{
  "n_head": 8,
  "head_dim": 64,
  "norm_place": "pre",
  "norm_eps": 1e-06,
  "rope_fraction": 0.25,
  "attn_scale": 0.125,
  "weight_decay": 0.031,
  "doc_mask": false,
  "train_tokens": 584000000
}
MLP neurons of a small language model. Each row is named by its layer, matrix (up: input weights; down: output weights) and neuron, and shows model dimensions 144-271. Each number is 200 + 30 x the weight over its row's rms, rounded and kept within 0 to 999.
After each neuron's rows, "fires after" lists the tokens most often just before its 100 highest values on Wikipedia text that the model never trained on.

L4.up1231,172,182,210,160,158,182,180,220,199,247,163,205,181,197,228,191,195,213,175,224,186,170,212,174,209,187,180,175,238,237,182,193,235,201,206,164,163,249,152,193,247,273,123,222,202,228,197,148,220,202,195,196,169,153,197,202,181,191,202,222,230,156,167,231,252,216,175,249,249,222,162,192,206,237,210,215,168,184,166,212,246,217,258,152,218,215,247,204,225,166,200,190,205,210,196,214,173,200,166,218,150,235,218,190,226,255,217,176,239,191,216,206,217,190,200,199,204,250,219,168,226,143,208,178,199,186,232,182
L4.down1231,228,202,190,184,223,215,157,195,165,152,246,216,214,203,153,184,178,193,214,180,227,210,255,233,160,201,240,198,171,155,222,181,196,190,216,214,244,162,234,213,137,145,270,182,202,196,189,203,189,229,207,211,188,245,201,224,217,232,199,179,167,235,218,184,173,156,233,189,157,133,219,184,204,143,192,174,263,217,225,195,152,202,171,213,158,163,157,194,165,248,120,187,216,173,202,193,223,210,227,211,213,242,198,192,158,163,186,239,153,172,163,159,215,217,199,193,194,193,170,219,193,223,212,151,186,199,182,227
fires after: "u", "a", "i", " h", "r"

L7.up98,234,161,174,189,218,165,262,196,196,209,231,203,210,255,176,175,180,137,182,255,145,160,166,180,160,195,156,196,206,202,193,221,265,191,204,186,172,203,175,139,218,225,192,150,259,250,197,211,225,192,174,162,211,164,193,231,171,236,191,182,170,165,211,197,171,193,144,171,234,182,197,174,200,248,221,241,238,227,180,144,204,234,116,184,197,190,167,179,198,210,183,202,151,197,253,171,231,211,225,221,184,234,199,231,182,228,184,225,188,220,251,222,252,172,173,242,219,201,138,217,235,160,252,216,219,206,210,210
L7.down98,176,186,229,201,202,181,170,202,189,238,226,218,191,152,207,238,237,203,226,207,224,263,203,213,200,170,209,199,178,171,190,189,224,256,137,212,273,207,177,202,159,186,211,184,138,206,217,214,184,184,221,226,209,212,228,205,192,154,212,196,208,236,161,170,201,186,240,186,182,212,179,247,216,173,225,233,191,211,183,277,202,197,236,201,225,218,164,193,233,185,161,143,232,220,165,181,150,193,202,220,190,225,185,164,157,214,184,262,189,203,183,184,187,153,206,178,204,204,220,253,205,155,178,186,198,218,202,192
fires after: " G", " R", " B", " J"

L7.up452,232,188,181,192,234,197,135,232,199,136,139,137,231,235,223,190,154,240,185,210,165,168,203,254,224,200,244,225,178,249,203,235,195,217,151,168,250,235,204,198,217,209,166,211,176,181,225,216,245,222,191,182,185,184,145,214,186,198,256,146,163,230,233,220,226,205,238,193,140,177,226,185,236,220,210,204,242,186,139,242,260,215,210,205,132,228,168,161,220,229,205,165,237,242,221,163,207,257,170,206,195,201,144,199,180,164,135,230,218,227,207,195,211,239,202,270,195,199,210,232,267,168,194,200,215,131,222,174
L7.down452,167,217,215,182,201,190,318,155,199,218,159,255,223,196,159,255,227,252,228,185,187,189,201,160,163,162,181,185,234,143,192,215,164,193,237,226,205,212,202,235,184,185,177,152,210,221,147,187,207,156,179,262,164,217,227,188,209,210,216,209,202,221,153,208,149,221,191,173,234,195,162,180,200,262,183,186,142,185,235,234,182,194,206,247,249,215,218,196,187,171,199,242,175,192,188,219,225,185,283,219,203,209,220,181,203,232,209,189,177,178,190,220,234,163,161,163,172,227,151,235,180,244,207,217,221,248,195,218
fires after: " G", " the", " g", " ne"

L6.up420,218,193,184,227,221,201,225,221,180,161,194,180,188,155,161,179,142,165,242,190,211,196,160,219,179,198,206,221,225,181,171,236,165,193,218,216,222,155,226,139,253,253,174,184,213,179,206,228,215,157,137,215,222,198,176,255,175,184,212,234,197,172,230,169,203,190,167,167,192,245,224,127,259,187,175,179,177,219,139,210,164,207,207,182,254,183,195,207,188,201,228,246,227,214,210,202,230,180,212,175,204,172,236,182,207,180,156,204,155,175,150,220,168,198,245,210,252,142,171,234,172,183,208,154,187,138,248,171
L6.down420,174,214,187,176,159,233,168,238,172,208,149,192,195,241,163,250,237,206,240,144,211,232,228,185,183,177,177,193,158,287,213,199,259,170,205,244,195,198,255,183,247,247,220,178,242,207,175,204,224,165,214,166,187,151,215,200,170,253,147,191,219,218,250,268,182,152,247,229,207,176,216,179,173,183,202,124,208,246,271,223,178,172,164,206,193,173,230,195,175,228,196,178,170,192,220,160,229,189,185,218,208,190,259,192,166,225,246,162,180,259,199,203,195,183,160,205,190,251,195,156,161,176,176,179,237,241,201,226
fires after: " |", ".", " n", "h", " were"

L4.up833,216,171,172,165,228,201,197,183,198,169,143,200,241,233,166,199,197,175,202,211,225,261,199,184,214,210,169,195,187,213,186,150,201,180,194,174,184,246,211,197,149,253,213,233,199,236,215,222,186,238,216,203,154,280,208,217,186,226,219,198,169,185,183,205,294,163,200,202,178,186,131,211,208,184,181,248,208,231,189,238,244,195,239,221,226,207,196,173,237,190,216,184,212,181,201,254,193,177,186,180,179,200,140,183,241,210,188,217,226,244,216,196,178,181,235,190,192,176,151,235,209,136,179,206,187,263,158,274
L4.down833,199,225,184,194,147,152,182,214,183,243,233,226,177,203,224,182,229,198,194,208,184,136,195,208,132,191,234,153,142,191,145,247,162,221,240,242,195,167,209,206,253,201,167,233,197,208,197,202,218,193,181,190,235,167,198,149,234,154,159,192,245,225,206,217,195,201,215,226,197,212,229,199,223,199,200,175,202,160,190,185,171,211,174,232,179,216,186,188,152,259,179,222,201,184,235,158,171,216,237,228,217,154,227,162,197,197,188,133,197,198,225,196,201,246,173,211,218,219,235,188,198,188,198,167,192,188,222,179
fires after: " Democrat", " was", "U", " part", " M"

L7.up1118,202,197,150,200,158,193,202,202,208,187,199,204,157,151,219,200,234,200,215,222,211,182,204,250,215,172,177,184,217,209,223,133,149,203,196,215,209,203,158,181,227,228,190,173,162,237,210,266,151,240,226,266,199,197,149,127,150,181,261,198,268,214,183,186,252,214,204,243,208,176,185,200,236,200,145,194,173,165,213,213,160,238,203,221,214,199,191,223,168,219,217,221,118,173,221,198,203,265,212,215,182,193,209,161,275,194,237,239,181,226,219,201,228,178,193,188,201,167,208,183,205,203,167,206,199,201,172,238
L7.down1118,169,237,148,227,207,190,207,171,257,218,190,219,237,246,248,256,201,168,175,150,186,205,218,167,181,167,230,191,201,207,144,229,209,194,192,181,204,116,201,213,186,257,185,232,227,207,219,111,227,184,229,186,211,217,217,200,212,232,174,218,167,186,177,170,189,178,150,157,198,224,215,217,214,247,166,169,148,225,210,159,213,207,220,239,183,234,225,207,180,199,190,216,193,166,174,140,164,201,136,192,238,193,183,211,235,229,180,165,214,117,209,225,193,204,194,191,172,233,223,153,168,171,252,230,160,199,252,195
fires after: " K", " k", "he", " w", " sh", " t"

L4.up179,237,150,186,189,167,180,243,184,197,214,229,195,190,177,210,195,172,206,176,176,196,211,220,191,206,153,216,164,260,191,191,232,248,243,175,225,211,162,223,218,211,207,156,169,192,199,271,200,227,178,185,224,216,166,171,158,208,226,189,194,143,167,184,228,246,234,217,224,250,198,195,193,205,231,220,184,195,157,173,142,192,161,213,222,170,190,195,220,211,183,202,190,228,135,169,202,287,185,185,193,145,185,176,184,240,217,208,161,170,186,149,278,192,194,235,195,224,171,199,159,184,171,224,176,175,218,175,160
L4.down179,175,243,227,191,190,197,170,233,201,192,180,182,211,275,193,197,217,187,258,185,178,217,226,243,242,214,195,212,227,258,218,195,177,166,227,175,177,221,233,156,207,160,205,216,209,163,156,190,190,202,221,173,185,191,179,259,187,176,188,200,226,188,163,169,174,195,210,183,189,198,164,230,174,206,189,238,184,235,233,199,189,193,255,154,222,232,174,160,191,212,148,225,151,240,246,171,203,274,229,266,181,182,145,174,175,156,206,260,238,228,205,170,219,120,207,187,210,199,212,265,210,196,218,263,204,205,189,262
fires after: "ch", "ro", "p", " one", "d", "l"

L6.up445,188,218,174,218,208,221,213,198,166,192,249,193,271,205,212,230,181,230,178,221,211,159,198,154,122,215,188,199,177,211,224,220,213,177,229,139,158,209,179,198,212,228,212,188,201,173,235,242,202,205,216,173,202,163,165,165,212,184,207,164,174,186,161,210,236,240,219,211,226,178,270,216,166,191,218,202,247,141,242,232,228,230,197,177,144,155,183,170,162,171,191,212,221,209,229,205,227,232,235,158,222,206,205,208,166,226,194,227,177,218,154,151,238,250,239,225,189,237,205,167,193,193,188,192,216,187,167,168
L6.down445,262,224,209,199,248,222,244,212,198,188,210,213,193,238,186,172,191,151,180,226,220,139,217,189,207,178,222,208,169,231,209,182,192,260,164,210,234,223,190,202,102,163,209,218,215,239,191,225,247,209,230,245,180,244,220,223,212,176,171,158,251,226,199,171,198,172,185,199,192,161,193,188,194,228,191,190,205,163,174,216,216,139,108,228,190,178,223,270,201,170,194,251,201,165,233,126,229,145,216,260,160,182,192,206,236,174,259,185,208,204,220,285,206,163,160,135,225,214,151,178,185,188,228,207,231,209,189,156
fires after: " P", "ag", " A", " Mo", " M"